Part of a small language model's weights.
Size: 17 layers, width 192, 6 heads of 32 (2 for keys and values), vocabulary 4330, 7.66M parameters.
Architecture: learned positions, biases, tied embeddings.
Training: a variant of Adam for these matrices, 155M tokens, 9485 steps.
MLP neurons of a small language model. Each row is named by its layer, matrix (down: output weights) and neuron, and shows model dimensions 64-191. Each number is 128 + 24 x the weight over its row's rms, rounded and kept within 0 to 255. Numbers have three digits each.
After each neuron's rows, "fires before" lists the tokens most often just after its 100 highest values on Wikipedia text that the model never trained on.

L13.down414:166132139179133141129131123114130143127135135118146100071151171147139163123195084170135144140120118139101163140109137106109150134129106124129140082138086124120166128168141126109129094164095143161148115139090100161092107109118124152122157142154105139152133133133125136127138158172125140104088113105132150137138135141125128164134129102135186111122123091117110144121143147156104163148112
fires before: "1", "2"

L7.down530:128125139146115125164109144109131138095127122087168127162129137143130151127102096128153148126108178113155113146134132167149168147150106119131154159126127120106153106135154142156091136127091120098132107082139145142115132116142085130130150167105089127130132113120117125168082104145130155134156099117115142099187187144122081156086103132142132159093136113127130166104154159133128154110205
fires before: " | ", ".", " |", " | .", "2", "% | "

L11.down531:157131163104104094117140119123124132144127149085135144118125125162166102110125131165124151117147094123115106113143169128156139112137154105107172118131134122101133088152117147081136127152104149134146116130143097170132108135092129115160167090084161175117137130131086165146132118161134086151117146130144114121112113140118109134112135117061131150121097153146118134146152110099114124118118
fires before: "1", "2", ", "

L8.down663:098183117123131175094129093101157154150101119135122138082114127147111118140115147147141155155126139144154123170173113124114147079119147129144141119111143085105139119112127129138107107116089128137152139155122122126120128079121106143101150142159138129095146118071133158098132129142097105129174121132179110130129123126127139137184130106111121106154173148143122145127125121151136123090116
fires before: "0", "1", "2"

L2.down240:120168076124128128127120091094069099125143131146157092132116162151111135116104108143134109152153129146101137162168094095126133126132136139120137083135171125134126183126135112146119135138146130130137166129146138093090176118153154111095128154132139096138123131102101146102136128187119109098123096125133181114082093161139137161183128139112128095147147158136124104165089174117135105144141
fires before: "2", "1", "0"

L4.down177:147102132114140098084116120139114105176133149128131103102124109121129141120122119161174110128189160141113115142128150097143129146176131101100130116095140099150118185137117106105159119144156192106140163158114128147084156146141158118113144153112138086161149135109100141120108094147146085098136117125130175107112127149119094118139122128086129162141115119157110069167105166122125133154113
fires before: "2", "1"

L13.down59:137167069071110146132120125133131117112214128078099164122142146154149113116080144159131087147162130118129139131104138094132151164137104147158140110127126114163125131128117150121100105088131110159105127115167142097141121168123120152122140112129152119111092119126132119148121127159148122118143106139153165156159152124099142172130092164168157146101124091139117123182119117149149152085135
fires before: " | ", "–", ".", "; ", " |"

L2.down360:155114101120131128087128121122085139093134159112083136123098173148111133152131136148143158149140141153132118108158112091114115088100141129122102108143199128128136118135097099151137147146136134135160173122111180119085132125090128145100165147122142101133112129108113155089130150171109113120133096142097186131134145147105135138150112137150091147128125169133133123150129181124172114120133
fires before: "1", "2", "12", "46", "3", "26"

L3.down38:114107081105098127157124136150156117146196158129141144097155116074147151144103119111116112139140124123126166152170122139149152162116139125148115086141153133182110107147122170098136112155135139124094116089157126108113145150114136126095109138122116144112148104131132137114096122115119126137139058146119120149120118107153145126121139113130176123163110124135152145156115126121098146123146
fires before: "2", "1", "30"

L14.down362:113159133105129145106129107150133117139154116116107176128170131166131114127100108088148110120130133116099129127092106117103131142080151132146161152174112109128075125080103092172135110130106103137156157127105151112111134161136118102110152124133184134142082139113131163148168128130104166132160112170106133163151128158106113115119124129202099067117137134140087122083109145147122108114101
fires before: ".", " |", "% |", "\n\n"

L2.down289:141161083094079129112102097100101114108134141160135112181095173147117130150119098159178147151090188152073144151114126114117148098127115099104076114118134129139101187150125127133094130140116135143092158120120118123091187131145171112138155161162136093154147138110102130121142153160121105095106129120127153122114129139121159125138118128132120117117152114132169110158083167101158129120173
fires before: "1", "2", "6", "anded"

L10.down368:129164122126143108112129122115124147160143126100143124098136113161142125100059104121158106146106134124103084136123143128115118152125149083113108123136174112113150118065133106143143115111131091088176143143116145146128149161131118131130123132120150124145140122138119117130147087112150118150160098156146152149124122136150090165141109180096116139113157153115029122115109106158111105088140
fires before: " | ", " |", "2", ".", "1", "\n"

L4.down397:162093105102106137129148117137118158105090129128134092128138135136203137087114090116110126179162130255180167110123121127151127134114134149154125114145119121154136096164108145123113107148093147118144127118142120099107118102124109121116187110130123111130122135125115131113133115156122070162106121119109115140121154140140154136139096156142119141136158149148113121170119147104120132132143
fires before: "| ", "|", "| A", "| Total"

L8.down451:145118132102167163123162121162126142160134132083131161119138146104145131134149111166124115139140147127135125072089126156131092180143162132130093110099094131160171139130112112097146115156159128107156103125118114150171138118164140152109111129092163153119165123102103175122130100133180106142154127121065120179061130127168132098159108137137140105140135145135134114125126113156127122126077
fires before: " |", " | ", ".", " | B"

L13.down654:115189110118145135088170120129073165132216109119106148126157170119156128132105153154120146114129113141111076095107153123157088123118150144143092151136130122124122113155132106130123132113162136122117102171114138124128129111127101102134094122104119138159151116151111145118123112153199155154141083131147130136092119133085136123156142133110115113133136094132120098186105156185138138107098
fires before: ".", " | ", " |"

L8.down40:110174106137101124133073085095105043124098126139178128138139138141135121082101127114144115155175138122100123147136112069110161144135105147129093108121158125164134169158119132138117117129141143081119147131140123080103165155148182148083134159175124126171126125139105115126109143157163147117111126134138168125087086128146153138122099108101139119123136132128128090152087145135114120155127
fires before: "1", "2", "3"

L2.down658:127169113169155104113125107106139112139148129125132119106140164140162135141116110099107136114113144163135107135148122146078150087114133180156133202130131163093134144164106137123096145130135135108120122136124126105088175148114117111142122083113154090158127104133162079124165144120144160107085119133102125178120084118145121100137086086153142132127108144125154079160113129156122133130140
fires before: "\n\n", "\n"

L14.down182:140198115118104139122134133145100146175212149175117146100199154149129124115111146123175122133122116097122071100109156086140112184156151152126170105118139110159119112099095123148160102113095105124100124126094115126107119146126074098123130115147135100129143125134125135179156094133109154144146120146102134154071128108126154114129117101133120099106127139149116108109114113158115173114101
fires before: ".", "0", " | ", "1"

L3.down54:166099113103115131130144122142125149101090127129142094129146133134204141091124091120098119171162120255173157113125114128152123121114135146155118101145124118156140097154106125121121106159099146116144122119134122113118117114124113124115174114130125104120119126130118135112138115147120068157115123123116112143109150147148140130132098163134113136131169146148119126168118144112119128134137
fires before: "| ", "|", "| A", "| M"

L3.down289:137092127139117139121139127110131157120105132108105076119152112142197121107137129126084135114163122255125142123106100111136148122119130145148105132153127111161142124133131136152157137123119123117149130116117115128140098151117150118138179116169116091163093106135104150110110128136140099167096106129111105148117158119113149118129070123178150107149175148148129148160109132112128125148166
fires before: "| ", "|", "| M", "| Total", "==="

L11.down197:116080146113111136146142145093090150137106125114106158108095145118127118128151150179102118146159098083109128130148121135153128142173103138149145141153127097131099110117110147098151137128129104159154141121125129157092098125137111131102085125161145181139136136080078143153136122157084137117121091113122173134150146117130143139106131116123125140146101167136130159103151123122099115114125
fires before: "2", "1"

L2.down81:151159093164168112156101092123127083115125141117120088123129168136145138157115110116113148103136120166133125144171124130127161104133128152178119187120132156095133127175117143096117136126116120120117132157111130106095154141126094132095117094130120116155118137143140085134157161108131136118133109111132107143129087132144121112147117110183122130155096153111156108139114124149128121111142
fires before: "\n", "\n\n", "O"

L4.down297:145122134124123150113142116125126102078122132140167092123117091149142137138080123109128093180097139164124165123155110105142159166139119138189123125119134146132170132158108143190083113119137095112096116132136115156096109162103106105123105113160130140153158156122156117145097127122082104143143115122147094100123142155143101148130154124128103139150147131133107120125153095092114141179139
fires before: "-", "=", "- •", "- ", "- P"

L4.down705:150176102085107139111137114117136103130145119119156139147138124149112100145091100144134130126164091167103157157164096105128160117146133140137109122118166125179108159132134138148105154138146159110102156137126113099102155139157148155136154156173155111175110130085129132103127138208125108127135126132139157126102131125141140145113127152150114100148164125124124133117081158097101121107155
fires before: "1", "2"

L2.down453:158101112097109135126142121142127159101091129128137098126145131128197146095136102116099116164155135255171156110119107131155121120113129148159119095141135114143145096148113135122124109155109141123138125118130117116118116110129117124126178116134115105113116139133126138116144119149118072150107123119124111136118154145148145132133104156140124124134175144145116128172128137103121134127140
fires before: "|  |", "| ", "| Total", "|"

L2.down633:098137135165134084154099101133135113124138136125127106102107158155147182148086117118105085091141146200125117141161097149139121102119130167155115160139117144134117101163137135133073143132120157113120131158145103115087128127138132147117147080126132099152130142137144128106173147098118140095115127117119111136157096136138104113121140072170132138112080172092145125129147147143105127118138
fires before: "\n\n", "\n", "E", "K", "G", "1"

L7.down227:127141118172108125168144119119149126109141118144138143127094138099158125145144110135099180137073163101146136094132110178119114122136067126165106129164090112123161115146124100162145126147076122118118139139120134151126116127115100098132140135163095182118145125107143119148051110136112149131132125106092152077197135109131108154131105108186161116107113105110149153117142156138132161146162
fires before: " | ", " |", "0"

L3.down86:123119095111118148121120112173129125127140145127182138114138106107152109131111112113103159140120128141121186115157076133079139145138106147121116089108137102205120160129134105110105122122131109109118118143127133123154115116120164142142165126122116148128126088156111143071092159123133133125092102090122145185103127103156139114151119132130141101166112144141107150142098136122143147136182
fires before: "1", "2", "30"

L4.down41:131158131092106113084096188142137132153125133135092140146124125063118109112150128171137122169135116109121124152125109137131126118133096110135125108119128115123153137142135121135120117100104146135135095084141114176105183124105169125135098128149114130151128120127151147151156108115104119131168126069145133084138106124118112157134115128096134121149160154080128134174135102160096167157132
fires before: "1", "2"

L13.down696:146171099129129115125129094097100148133224143109069155140109132117125123102120124159132100094128155107132107112128160097109160161102154162164105153158110112124152149149132137148160086146135082127121170126168102100115157109155121152117103135094151135131093107149116133131144137132164125116168114128126118179156083129090131106122149134150134099169149117152145117183126155122150168100125
fires before: " | ", ",", " |", "."

L8.down593:142148101099132108133121133119147134134132124125122157097121113110122130173188082068156149133131134122101114127151137161079141126115137104110108124162150126133101095112145130167120131141100125129183142166120119146154167152160088134119121123123151127142104106129115154128186159116095076129103126143135120147117126154122125149124137172126080133104135187130097108101109096109101137082148
fires before: " | ", " |", ", ", ",", "°N "

L7.down193:129144135179162086087163124149104137156131125117107137160101138169143125089127090127135123121102139140101135113166153110117095136133100134159165162144075096080185145138130133133135104116078085100130145125112101190152146140121141110152138142092110099076147153127091111144131139166101110148154126115102150093119117159148111147147133135121125122143154118133067119117109101148115128170128
fires before: ".", " | ", ",", "0"

L14.down215:113138115097121118127129125090111109155175169148138177113156142167153090118156099146101120106102157116111106104091126107178130151149112136129136091128103117130154126174153094132157107088158130101152094149102142150123113107183104143071092119097121148117149149125079115128153118148119146167139110103122135161104071138094111159120081109120153131103113153112161119142114126175128126102098
fires before: ".", " | ", " | \"", " |", "1"

L2.down649:087164103188130119132093147129134102121130134140125129090135171123150162141116097122101079130130182163118124109128109109097135119097155161149082139109131144102083148181114155093112109119125101150110113154135133149103128083120122126126153105153160106174104102093123130141153142124115127133127121116113167173136089121161107116117132076136133157122165126089119113141083128131107147103115
fires before: "\n", "\n\n", "2", "1", "0", "6"

L7.down95:134098123117121132138100167121164157104100112142147120128152115091119139153117103078133152157093169107161160121167106180097143133141076102125105152169092114108134097119114109133104113101052128130130116115138113137123102094117080078116152133167145156105129117124136176139119106131087132113140126092143120149166150134135125181123127187140123167141149134074124145122095111145134160115161
fires before: "\n", "0", " | ", "2"

L13.down252:135151104110146141077178141122135146144120155119128114102122148114137140076146152170201132137154105095151149139145150137121096114138106129126152120103135083099144118179138113096104101131126118127127167115106103177170099143097118116114128159140085133137145149130123143140142124151117134149115126104119151178135118171151170120123133108107179121131145133149157124114123130152147155136106
fires before: "2", "1", "ired"

L7.down481:141173133146113106106212164124074134121143106158124151137102143093108131129134125106127127142088135140121148097153124123093154107134158118149155151155123153144118132078141136179140105166080103078133168143070139122122120158105115164129118112123126150169127125152103116145136133147123095147136137130108112124175111144131094137186135155141117141120113127124096116082115165133113119114105
fires before: " | ", ".", " | —"

L3.down588:152109114111134136114152155120141132098124128127147113116152110139120110123059153104116084170107128169118149124149152125153144130130108164184111105142148142111164124132098143184092128125125114117118115137144124145141098132126137135151123138163156147164179167143141155124071106109103085157130088173110143106107161134145106143096129115128108130141158120133119130174123101069155133148128
fires before: "-", "- P", "- •", "- He", "- K", "- N"